Weights of a small transformer language model: tied embeddings.
MLP neurons of a small language model. Each row is named by its layer, matrix (up: input weights) and neuron, and shows model dimensions 192-287. Each number is 500 + 25 x the weight over its row's rms, rounded and kept within 0 to 999. Numbers have three digits each.
After each neuron's rows, "fires on" lists the tokens most often at its 100 highest values on Wikipedia text that the model never trained on.

L5.up502:518518494564486485442464476485495525494519515484504470451501535526493530510528532459506495488514537502549541517486462484519519500465513503526447496519545494506549496472515514490469492516517498477559479500539501491503508470505510498487531513495577497535498507527515469505517499466508492454
fires on: " ", " |"

L5.up445:485446500497508504486517498463489516483460502504482481510509488495520517482498488504453502460513494463488487506481473486506536490508534519498517497478518500477475556547534488456498489472522459458469506490505447541474481519507469481438492534525454481508511548472533497521460483493552479554
fires on: "s", "w", " (", "t", "n", "m"

L3.up726:510520530523463450472483486479460494497493484517492499506477516485524472506504480516456522493523486483538512510561462443504483461535484505453489474527521476512490511516500506507497524483504503492470496508507495525515480493514493506431482505495500481489514518476532513468462452532504490541
fires on: ".", "e", "h", "th"

L8.up415:498471493508492489472475511508494473500472519493528530498525486466474515511470482536513484473532500530528473507559516461521496514509535511458519524520511471484477511499535539518512509502515504515494469508476544536473499488503464478476503504517502519468533465493496470471514481478505536524
fires on: " ", " (", "9", " |"

L5.up374:483518487482508454470526495496493474452475522473505527487493474491523472514518476509540513481463484494476531496503520486533483489507494509478501519486504487466461514523419525513503522508507566513493483489503469547552501487483473514487501504536551484455503565493497509514443464500506472502
fires on: ",", " |", "s", "es", "."

L2.up45:477483517466477462520512498513531528518511500451507523463554496518461500576483535463516487524493490518516481470455485485507527467502519516473511449488509514513502496489464513451492421509461528513470492487478461525519536492455501480530544486500484491497532496517533479521470485470514511538
fires on: " of", " such", " several", " three"

L8.up356:450495537536507484548499504478511498559490476507481500499482494447523515496508533487532509484518509516508488484504493523527554494497482494527498488428524537495514554491487515467503511488526519543537510484475447491488473527498502493474461489468498561504486537506535485513505521500493512519
fires on: " ", "-", "–"

L8.up618:460550513477511505507478506478474486451517507506461502438528485460506489493474474512487511504503470467518502500501499486516488460510496549504499478505492548514515508501500477500497520499480484469507515516490464564476506553489542477498524461498471510458530467485507485477506498501472542521
fires on: "0", "9", "2", "4", "tic", ":"

L3.up193:488495509505499496486496505465502511451498552518505462495498491488494457511483499474488484525469501498535453527504504480500441500499482511458476537542514514449498485488514507475516503495517521529475493498483475461547522488512462464505455467483502481573519518512515515513489503494466483554
fires on: "\n", ".", "'", ",", ")."

L3.up267:511499490485501485494488485510471516470479524479464517477477495446483539497465482543530490488483515507508492469473463523513519507486520529505501506504506533532480543508541490471485458506527474501489508475503516532454470505539538522484437542535480488520486491524513542512498500455486461524
fires on: "t", ".", "y", "n"

L5.up610:462505527486547489534506505495510510471498512513520495523515502489503498509488486479487516531521523489465478490535563498559476475501509452474490519445502478548513451509497488468454467515523505493509492532510512551492473526486560482510505522460484506427541475460523494484457493570485456483
fires on: "7", "2", "9", "5", "6", "8"

L2.up572:544553507547545460539474456483441479496498481465545482521548516509479478487518471513516491487462482484504510482523482491484472481486485509528497510571510454508535524529500497510520502526504514488522442515520460479507469483474553558543529491500534501474491503510506487487464543480516510495
fires on: " of", " on", "ber", "ed", "f", "de"

L2.up447:469513495545504527507483496497482477495476518457507476530505573531520460541494507492500529505463490494540469474531517512528469481503492495488512491504528501511493552474470522510482506471520495509479547518497496502539496464480520459451445485540508496504495492486467534559458477519538519489
fires on: "-", "=", " |", ":", "General"

L3.up659:524516502496538492499509508509488537471485474515517453487512474492495463497532531438487486476494518482460509541523519523505499515522500486538488474519473462481513522500509489522502535457525519458502492520538491495473487499496483485523560468523472440491488518490535509475466501491519542468
fires on: " of", " be", " by", " vi", " mi", " Ga"

L2.up50:470520512477514488499489481485486472513506503496527522522483463481498472475498543490480491492520553505500497471499501472491472462536501524495461528484539516548491486467494435480504545510488506511530487508490477563528508472517518525491500485530510476511474478514472503522494490491540496493
fires on: " is", "\n", " be", " mm", ":"

L8.up22:479529539487515521456509521529484515479485525492489521508501487469464556485498506448489528531500520500449490510493467487563505516512475471474484496465524498563479475496483489472480499507502523470496476548494442512506487513508506547473495550482472533472489474515473507496470488515527523485
fires on: "6", "7", "5", "4", "8", " "

L2.up528:460512498487524499484525498504476510548464488511501519505528507498465517452497543441548503495491508520519502488474488512526523443534482480492524517491487493463499528455517486450477437524489507510513492458473466504481501526535484505540452519472504483512521504473505498432466451484510502515
fires on: "-", " a", " co", "2", "4", " "

L2.up175:511440480552493510545486502522508501488480500537511439499521539530481465547486495542486519490510519503520464506481523492501428468488473505512499440484530509518539516508529542528511545461489488502498526520498481499489488486506463508533518491506489480504485476486526507504463487504469506518
fires on: ");", ";", " and", " |", " while", ":"

L8.up739:484492465519532464486475493505462472489540517479460481513489542480496494472490505482474529491539481491512501497529486476452477507527505511472518505493518545512490516493496535486495506443509492467536503515500481461516475466502540502527510489500536441514552448512502495460538516504542496469
fires on: " (", " I", "'", " \""

L2.up747:481485454554501465473472506486490483500525512511532489522468482506476540512513496499523513499524463508453483510512467529481510497471485489463479496465485540502459483510503479551549493454529531548496472505455526507507468453521515493482479501569462536521490477538490515502497469476479520486
fires on: "ö", ".", "ia", "ho", "on"

L8.up737:469527526523519503501510473479478510545530460492543504454458530537458483519480485558478505485515499454454530521490517504449464464495540479488481534544548517518503506466537486499484489526511502490518515476481494507548502480529515518530507501535501506483525513473502520527475482492497479467
fires on: "s", "S", " in", "R", " p", "."

L3.up485:512508527503517459489474528485500503541483500484550490519533519474496509489476446503504518502523496429471526547508489505496503510472481509541508473494510479520469486504479475563516522518517497513458499506530494457468495490474463494495513507489494473523495537503491498517494494499450510464
fires on: " un", " Un", " |", " by", "un", " of"

L2.up490:511532500472510486513479529526516513476472511464541464543482514521472519497541470506483465542503491474505513495486493504517470490483493480464472468511511488487531466495488438495492486507495503505484482477505513509490524454492470481464514498536476553557512530517465540487492464495476499489
fires on: "im", "o", "ir", "e", "ol"

L8.up504:476470441452508472506467456490528492513527454481483444500490585529498518484515472492496497517504532463509521493508533480493489482501505514473520514508493492471453472506487479468474460541525453476480491471530518507493489521535508464501470517523519468514469512474533504531486524490492491542
fires on: " D", "1", " ", "6", "3", " S"

L2.up110:520504506531466497488536489474458508512500493510482550506498493497459492493470472472501507514507486508539463496440504537491503486525516500495482479536501526530464498471524505477481482581497498454528516460473468489532552487499510535526450506530483476519512549500502516508467520507460519498
fires on: ".", ":", " to", " by", "-"

L3.up537:476485515528483514449470493480514529501421483472466514465474525497519528502499546512452497503513481520528438499504503480484534508510507503492442468501578539497472517465514526517500500466476492444474514528496507454480508524512478524510467517525482480468530529505544490483455491446504495452
fires on: " All", "3", "4", "cade", "7", "1"

L8.up698:518502454482457495499506510447427493508493499550500486457518490447428510536515495514474467527472551506530511541445535502536492466509491512459492509507453529484499508487534484526476499503539539495491498498493512485510510492497528513493515505509499460516484495518537483502451536524519520482
fires on: " in", " to", " major", " near", ","

L8.up179:500429507515529475485526499459496455520483474476551493532492527515486476499451494531512512485444517567516492492493519518510503475518505493533482515509481486466488520532476547492481576527531500460520550462516505547492501522510518501502472462524490496453492480501484516510488481532493502491
fires on: "-", " |", ",", " San"

L2.up509:518498486510487498472492517534486526497580499477502449480488471498522536507529493468521508521536560524518453508457467493480502484510459509521494507483492518566535488503473515541485527558477510477484552481518509527489512474509520495520495496489560510526526512501522535457578519510502552504
fires on: " |"

L5.up34:527456564530487514515472465507526535470520537485479514476462490468529482489504450477498531503514528480494494501506499480498489497457497491492474506531451541517481488475484513552508490450517512582478490504527501523495494457545518528485513536497486473459489499549553512543490486531530476493
fires on: " |", "0", "3", "1", "4", "5"

L3.up39:512492533522519497491495513506460519493495510469512472508488531536492509526474510485509520519513496534515532497493538489500487502496528549474519521471492484509492499451511536538453502515518502462531534498502481526478508469478479513517532497523511511499492511483476458521489471476503558500
fires on: "2", "0", "9", "1", " to"

L3.up228:465485516486516511527502539486540505528465512515501531504495462478478502530506560461482504468461503506507472485510527490503453504517488509452501483532524524527506505474485496487509523508464479507481518547483489520523531545467529487492507492500472525533513497517493504536502510469477513503
fires on: " \"", " by", " of"

L8.up657:494453449530537519471525523501496513523447482507492509487548520565486512510476522565468475503514502512502476491514514482515531492462525563477516519492476499454505547502559510511532508569512532535480486481475504503519494503483512490507477461519462505493472521519434530481512430540507483481
fires on: "1", "s", "2", " ", "9"

L5.up100:469493515498544543472473498480468530497531519536518491536484504472478523487491474495495535518498496466478484538469487503507552454491522487504549484473497466522459503518484486545537497470549508475504501483506504509518507519470491498511511504482494482474527520436445516536470489499476535537
fires on: " of", ".", ",", " |", "2", "'"

L3.up567:470450493522478491520554506497503490523497497505452493466473498550506502504490473489503484546498497502503500486472511548538509519514525480514474483493503468511507480477494509514518475540510488484469503468499481490493553492462539516555490472522496474503472503562509494516503513496484474508
fires on: "gu", "it", " ", " one", "v", "h"

L3.up553:481440488467498434486475500527494475503543506450500474520527543512442513532451496547543552517485496529509501540462458522463494452453512498466489517474497524510474480521521517488479504472554517504491513508510503518477466527491503473480526503489467485497505506495516505516481495456480503523
fires on: "y", " |", "al", "h", "ly", "or"

L8.up469:487492506488413493470507519497496497483490523463507510487513518511508482524497514451480498528515525520492510520463516513508483482477497501540488532494536522473510515481463504496441499501497525545512513430502472526483521519513441482456491502498518530479475483489471472483491506493519469478
fires on: " "

L8.up133:484515477498528462545515505455494491481520507503516544558547499508509486554473457554459510461476518481508512502498518475522517515488464484430469473498520499494497538465486523553442487497474519471556492521479511522517497489513486512537487465490490473495510495519484548461505504471487466472
fires on: "9", "ra", "e", "re", " Se", "8"

L2.up404:521518490460498453503487498493501541508502439496524531500482514462440488492521581549487485513538539513500470489501496487509515475527522516450488464493494527485540507502517489474517531495493486474524564522495534481476494497484524526520517536521545484467523525515506497512464555527521481499
fires on: ",", " and", " to"

L2.up256:484498480489488509518507516484508487481475502504546487525508541508499472518536489438496478535503524506552454487492489556527460497464482533499451480525466498532516514500487544506499469491506492460443550513481502529516468513517543496450497486500477487506522484441517530535497516522501477508
fires on: "=", "-", "K", "L", "I"

L8.up644:491496549491518476467478521478502511495478465475485504453494548513470476469478484539515498492492520495469488485480527520497491531498470479530465545520515500470520510504537498548503514516511532517505491481497513525477507433513506481473498528498473450493518502543466526510453505505472536475
fires on: "s", ".", " G"

L5.up567:496488518545464511521511493485483470515517483492462487499505440527509499497495478507466490538500487523477495506509560483503485556451499539449496473482458522514507511464486501487456499497467563469514548475463503511502477477482564489531501487478524487510470505526512496489519503460528555503
fires on: " |", "0", "8", "1"

L3.up157:499505483519515455480552538489478461487488497469510479454480480461462527514529504450466519503495509504528479481531440489521472486475488496515479520546501541475489494476510515518514484488525527506519516521458502490469500483523468546499513458520508541497501509523514449484499452542441477534
fires on: "-", "ed", "2", "n", "6"

L8.up355:525497501457475499488495516476520456506527532527484530461513463478531486504549452450494488507459501568538504472421501488516514477488470485503485516525529554471506486493449489537500475485477501532481502528494540524500494523515467531498534521526471490525496479497476483495503523558468489514
fires on: " \"", " (", "-", "'", " ", "per"

L2.up765:474499482502544519489494475459532497496502474527544510535483508505498488538510498510521504495492495512435478512531497522519518500476494540533477503482517498456471532540522501514468523519509528500474465491461535515516538494510563500531503497473423469452475491484507485499480494531536469506
fires on: " (", " long", " |", "ly", " life"

L2.up753:473522476500513481560492455509508531464542472464522523512460491489529511509510503471465494496484450525547470496498521503544522526501490525512506508520458500523477517493545477529513545490503526486501452516486528490501524476534469489536519528495483483514465487437503509480506481546460515503
fires on: " |", " and", "st", ";"

L2.up612:495496489498518486473460533470512480482438487453483496497475507456536529516511482520509505532501474479492478498505453474505501545511472479482477520504501494537488528496509469492506542453474501490461501541487514559512476490533508489476465550542505528535509493494517494510500468505489458495
fires on: ".", "w", "age"

L2.up248:492499474465526483527491513493478512486507490462490528511483556467477545504506515465514480551471458553543523493482509436468519472496546472514475462503504526526512533482511502486476478500493510553511484526495508557462506548523475513515485498508496532490524504443530494501463458484482543482
fires on: "i", "di", " co", " Bi", "-", " •"

L8.up44:512486494462554479480457520537492533518495522510472484525461525498483487504524512491476513491532465518459468488480485497500523455483525527517541497494492487504480483504490499518529485490517474426536467514490495512518563491498540520485463454487512508530496485475498519517519507472490469521
fires on: " in", " go", "s", " went", "k", " goes"

L2.up0:492500492500502497513518477482543474480505473517553522548459484474492528487460537468509459464510472503517485492515500458507492493462524466491477550542488515500503521477491493507502506476470480498486468541474500553489509481529511520479521499521464490467506491471498472506511489456541517570
fires on: "-", "==", " ==", " Red", " mountain", " |"

L8.up242:491519471485483513539527481517459491524477497468521526534480499470489473493480498497507496509480500540503478505530545480497519497513526490504499515497487499476514534430504508538509500501487503504494514532454494503508546517529529479486502532481510506488527490552515513460486478491514531474
fires on: " ", " and", " |", ",", " Em"

L5.up271:493466507524513497536443505540486536516489453533505478517542489501416488505493527555497509525502505569478534488474452524503513479541479496517506500514503488499512543457515493500494454518492499481499500491508483494505474491503511533489501524485500473551486475482522522499478521469509519503
fires on: " |", "\n", " ", " Clay"

L8.up62:492454508533496493501464500493473492461530501493547508482509512485424454491458464481448502492498521470507431461493499500471495495496556527453502476572502531482494471466487507490501497565550500455525506499511533534539464498493490458522476452533480525501511467505505521506479508503473515511
fires on: " |", " and", " as", "lus", " by", "."

L3.up326:473496493490511517450476538510491509502470457492515485479501490542507515505519520520497514495487483472424506505514471498527517524519512487486467507498519476517517531491538524543515489503525514459481510500490492528535486476475487534490466477510489495506539472511498470546449524505511478502
fires on: ".", " and", "s", ":"

L8.up275:489453503495521524507494497508536514490466534519527487519508504529489510519451455519502484559552489536491496542480522464498483494520509459465529526524463462501480517468501490525497505462472491421501512520479514499439506492477479502461541528521520519458487485548509469585489490536454542508
fires on: " ", "9", "0", "1", "2", "8"

L2.up708:500488451481493471475465524528517532492499516511528507570490561512484480514489478505514506506515490483522500480519495498474525518493459488487462479493492508500480568483495519519487507497482549487486500498491507494494520485517510473480460515517531487540528503442537514495515480518546524515
fires on: "-", "or", " |", " website"

L3.up682:508526513513470479532474491488503537506499470497548511486493544550481506510455495455544516469519491484511508500503494546501501480522490473493508468498510465489497483516541496559503547499511480487450523481486499466518510438484465495495511505525478498520537494469497542485520469483486483534
fires on: ":", " |", " of", ".", " W"

L8.up510:499489519506493504514492536503513476523486528481514442587477498498528522462495511458549527490550535504497501478482496473519507536470479475487492531496497468476477516519512470533525502485473501524502514519492499513482484505536468548498498486514517511486480506472526531520541508506523534484
fires on: " |", " "

L2.up489:515505488534507502465483500493548465549518522469513498468500535452514452474488477516515518498482495457450481461510536523514543490506477486489510521508536536515501479495513494533500566496502491482499508517478493540519516450460470525485507524516524471506535482460497504501473499485487515509
fires on: " of", " from"

L3.up407:482508503462487532463508512463569502535522481486504508495508556507482502532479491502485495478477493526502481500534529545472525518477504463514501491490462501529511534477487496492514531492470496509479461469479529497555508501505478499493514566503513504537505502473529513492481478483517538519
fires on: "ing", " from", " by", " to", " for", " of"

L3.up161:471506440481525508491449521464468490518485498460504545478564498500508528499527460501509470519506466448510477489538537497529485474526498478491511474481556522516535459460486552449484483533533502481488503465520535486474527501536497474480502511479522462546483476484467513501485517496479506501
fires on: "9", "1", "3", " century", " day", " of"

L2.up429:504536479531523533505516466492482486505468478481492471475512517497502496517502507455498546514478484502528478483496464525510547448489462503510479513466459491463533546484546500481538521496540490497512481487469493457490492488487511536546503503515506446512495523460529504547495433523514482510
fires on: "-", " ", "–", " date", "2"

L8.up695:494484490470509474546496521520489474514539498503490526519468453499497499466470531521451514531505472508520515469476481505485509482543561514524479500505499491506486539496481509515498526490520534466461457491483507479533499527477554491496520532515478467497542528546474492495493506522476498509
fires on: " |", "|", "\n", "-"

L3.up749:461524527485466483516472579478492504524509527457539468522492486479490464473456535496488486512471519495503503534479519466489491494529512504483479493464543506518513492468514498503542512501457501501502484517528482528502522515514483527548455537463510487547511510482536506540506460502522487475
fires on: "\n"

L2.up298:496521513501480434469455485488533484479485509503474516488552547538494524485491511520497479492567490512466510473494500525482522480517506480491449457528520491515509501538494525485548510500451521491498558501482513477502514506447493557439523460517486497496522514510515494514441516511508522531
fires on: " to", " and", " of", "e"

L3.up444:521494542493473512527509472493457492528501487467483522456501475524501486445492443525483475511479493511533458488482497472439484484479495496516471454465527539498510479495497480502523478490482540508481493520464487494503502531497478507495444519531529482507479493451506507455476535508504520514
fires on: ".", "G", "E"

L2.up583:492538530516540482502489488550517480501492456489495514531499509477441517526504507510481448458489505488454465492488541489536520516502528510516506500520506496514511522526505500479548503491499481496527475508543505477478473519508550487504568449537501483468512498456508531511469476516505462499
fires on: " by", " the", " of", " be", " as", " featuring"

L8.up49:487502502518511456511524544483483515521511489488471512529526497531501552517488488498512514524505517465513453464476474487473484481529515471499484486465456533523441489512432510478529493459494506510530466472455500482527509519538531505466494512535520488526512464530507476493544529445526504535
fires on: " \"", " (", "-", "'"

L5.up486:513482508447520504509486465485517477483478473513513495512507508466473483515490505514533503499526486473460513499474458540544498508524544509520481522524502476520500512518495489492493461534499530449498434487501467520462507505513493448492499476496490534548482479493494507513518520543478515531
fires on: "---|---|---|---|", " |", "ly", "|---|---|", " career"

L3.up126:527487507452466522425490508565517542505528473470511436555501493521485514509484515517494540494503489532505486490504487541511495479484524536476523487512476506477467493516469512524442542454508471454476462525487504500556461537480491467535501466489497477502458519523509472480514513506456536530
fires on: "y", "cal", "amp", "ν", "ro", "al"

L3.up41:507489516504487479473460502524515519481511476504506458517494456467523510498479504490516510539475488503481526486477500436503529514514459454515501518437480506503530528472504458481525474523414463514496523512517450497483463538503480514509506476499494507505503499487499496499494465487512459542
fires on: "-", "\n"

L8.up76:515491506522514499512502484508485483526533462499568464490470531529513536458496496444477460541530459500517507486468527546519497455486535487478513499482450467512486518476521514487521522495497485488473489474507509537506508516500504515551506495548459544505469533478456487446532507483521493557
fires on: " |", "-", "s", "lus"

L3.up9:514508512529517483522543495547501509517518464525493455478516503461483492545504513475457512518498472542460548472455511509475514467459513511465514521495513483508537439504507485451505471515465510474505471484511451524490479462530473523509491504468517527520448543490500470482480509445515483516
fires on: " |", "\n", "ing", "m", "==="

L8.up107:498507505529481506498499524493451523500543493529515519489490497481529517475485473482492482498510471481509506502503450477484520486499473486454488497489502494451505523503545509534511527500512539517497454504543491493516530519505477514528521517494479464501478519491490494500485499521495555471
fires on: "\n", " |", " ="

L3.up731:516502499493549500485495520500536474477517484490492493482491509443509472530495482492519483533491515491436490485491499491488525509530546502506501512522528484497455468512500511485535520466514531466485543473475507543496461489467492510482461503512520468531503525500475504502517544498485515486
fires on: " of", " in", "al", " for", " \"", " Anthony"

L5.up709:544494545532513461517454483499491491511528505471511461502517517471449500516507522519520489491532530529525543508501513491491490511437451542548522489503550510547485514497536487553549468469506493495507472476509508489541545487477479535498496478505501522474527486496488508510479497476456508520
fires on: "ed", " of", " named", " called", " referred", "d"

L8.up554:466541485486484506559532485481500516536485527488493490461478516492496517542489484481518476498466512439483530512498524529541484494479506484516481522521492481496487480534494531504464539495538516536523486482508549482515486485488489461550470478496508484506452519516466559513476443485513476484
fires on: ",", ".", " May", " February", " April", "0"

L3.up663:505535521486467515512497493494455529471528468510508525516527476509477561507490477486466599511534495501539496510508558470483531500499484494496525520505454478475520504505475521529506534492470471498500493496502515501494455501505545518489514505518490478489497476489502481524529508483514438491
fires on: "te", "-", "d", "th", "ft", "gg"

L5.up116:491517530478506517532510502490472465457488485490517558497506488480462474532512446502494481501490482493490456538474519525522515489469535473514505526480513514490499528462480481508491516498497509478490491551484461541506477489553521507485488521542478483503520558471520533444515512492505508533
fires on: "9", "8", "1", "."

L3.up695:484466493513519484485493462476493507488506501497487477537502474521487477471516501459499485510502448505532518477522481519477460494503571483533486519438495501506457545495499509504496513504512574503433489479455538480552504512493538493533471482529436468485484477506474517547484490486476500536
fires on: " |", "ica", "vi"

L2.up608:506521512500440516478497494491503503473526435487489493515492451499494526491477501502521502510549491532526499457509514511527495498445528500509512534488518525450478523503492501474537470505514537494500509558473491535522475520501540523503535504506504489501522552487492501466486480495544499475
fires on: " ===", "===", " ==", "=="

L2.up101:500507514491448501494460575490512546526494533563493437514466449478488499545483537452504453487489497521506507505481542446527486502530541480475520534496499487499483532476490485514526479493490501522495494498499500483472509494495506500537522472487485485509537521471472515481453543543508489513
fires on: ".", " (", ").", "\".", "\n"

L3.up719:452531509537501499500504498507528539489518526532490544549489485478502542487465448522457513508493511496507503524486471525490524496493495475435492502512446501506512495534539480517509551537473547491506520494476474501479526475520514510487488529554527476496535524498528508493501474495537511506
fires on: "z", "t", "p", "\n", "pp"

L5.up461:499525537495539484511505508507520470458489546507487530464507527477507507499460510455500486464505500503480530508506540537526475540474511522519520506523483512471505483453493507494486522499518487521471518488488461487529511455526494491520494490527491493494455496496473536508538520468529475488
fires on: "s", "d", "lu", "-", "mit"

L5.up702:480505489491525481516460521523489476496497531500501514501534524492560528506436499508504528483498472504489487475520519507492453524509461527516450486459502511539482498526542486517507543529515527453516481508511466494502509493498487539492512489488496499496495501506494507474490495460481508532
fires on: ":", " New", "2", "9", "\n"

L2.up614:466516496504485522502462485488491463519528497512490502459479509492511501466491504464501496527451506481506495492469492523542493505518494482544509504489435536507502524533563470525499483536492526516513478541471546500475516462468442509510562481498472493528508533499517464477494443483534488530
fires on: "B", "th", "F", "D", ".", "-"

L5.up383:496526506468520508498440482502448514490553489484470516524496469475500540480500525494517485521536534463456506485483528519499498499533466512462453512441484502496509526504507488545492511449496502510506475557504547492522495457499518508507561510503490504501469501510489455501495512494520506498
fires on: " ", " |", "\n"

L2.up402:524473508531528501468465505511519506494538499498494505511505514513500517498493499504473487506526487513484477485530542540502493482515528496502516473493541528530483475487509502464548533521507514541469504520520460489533513510487516492497535499530516546466492509513496454479474468498514522518
fires on: " of", " to", ":"

L2.up94:515483475467531513442472523493488467559541497508513480448495526513515503479479513543487456473495437489516498455495500496535508510490506497497485509564493506506465457527525527471462516518515494505532510523525517500528517495488520483470510494439509469521528493505451496509447515476481528527
fires on: " of", ":", " "

L2.up609:510545502504493458504475500470523516485511457500518498523522540446519500528507499470516471437503462491466469476492504512510524530494517517517500496492507488398504506475535511515486504485524529503521477533512490480510490492547418480498480516467503486521489496497475503525509494538492514494
fires on: "ac", "'", "s", "oc", "-", "c"

L2.up527:567495522550545502449516503487492514555476472501470475514501489483519580530504457505499451522518485479460496478515536538510529500532496532522465508462512516468495485526487506495493506479507493492525490504468489512498518494493452502463482458490488517502528490520477501494562487500504487478
fires on: "n", " first", " second", " round"

L2.up649:491494470491517479520444489507498447480511522508517460485514538508496472527484540505519500477533495509481494514461468528479499512446522527457463472500519534519554512504505491509475510464482498523502524464476513487481448493515484525522476480506452522530506464498496502504489468521460498525
fires on: " as", "n", "ish", "ic", "al", "ly"

L8.up100:511518553515576487522519471516501444474466517497493485528498488485464499503496494510495522505471485530545493471523522488506427493483469539479473509471527523539550501540522466511503499505477540502488534487518514527485555481461514493511486489468470515492495477493457521518491458487497517546
fires on: "2", "5", "4", "8", "7", "3"

L2.up213:502456536477521526451455500447506488529475453484499479503497493530500513503446490455511507493507489486505456475497497543501501496499512444489529530513548504514526539529519521524515488503522516506482499470491492482521548500482468522497503512492464474522523478471458529517490501499538515501
fires on: " |", "1", "2", "0", " ", "6"

L5.up129:456516494506502511492497453485514503523497541510540475511498534464497489509436545498549497497490508486482476482451502499459527505476497514475438513464479521539492530507538513477516483529457539520498451487456541556495479484489462494517471432511503516500515500496509465539465480526504513547
fires on: ",", ":", "-"

L8.up361:503460490501526463517497517505493479504493492513468486521510481520523537477479480514508513486520464502470488487469482513522506487485487498499504516475517488489477539495505491490541522525485484503493501507438516537460502502549500513512490452455530501458540513474508508483483487514529522496
fires on: " ", " that", "0", " I"

L2.up549:479527475522540507520494511539525454527470508480484540514519525520499480493513505509480454505502498518494511494494526514551520475476477486473508479517490512519519473502521459485506496587500486518562490532478504484449506479514488504496470518530525478509509530470492473496488473516474497528
fires on: "-", "ic", "'", "ac"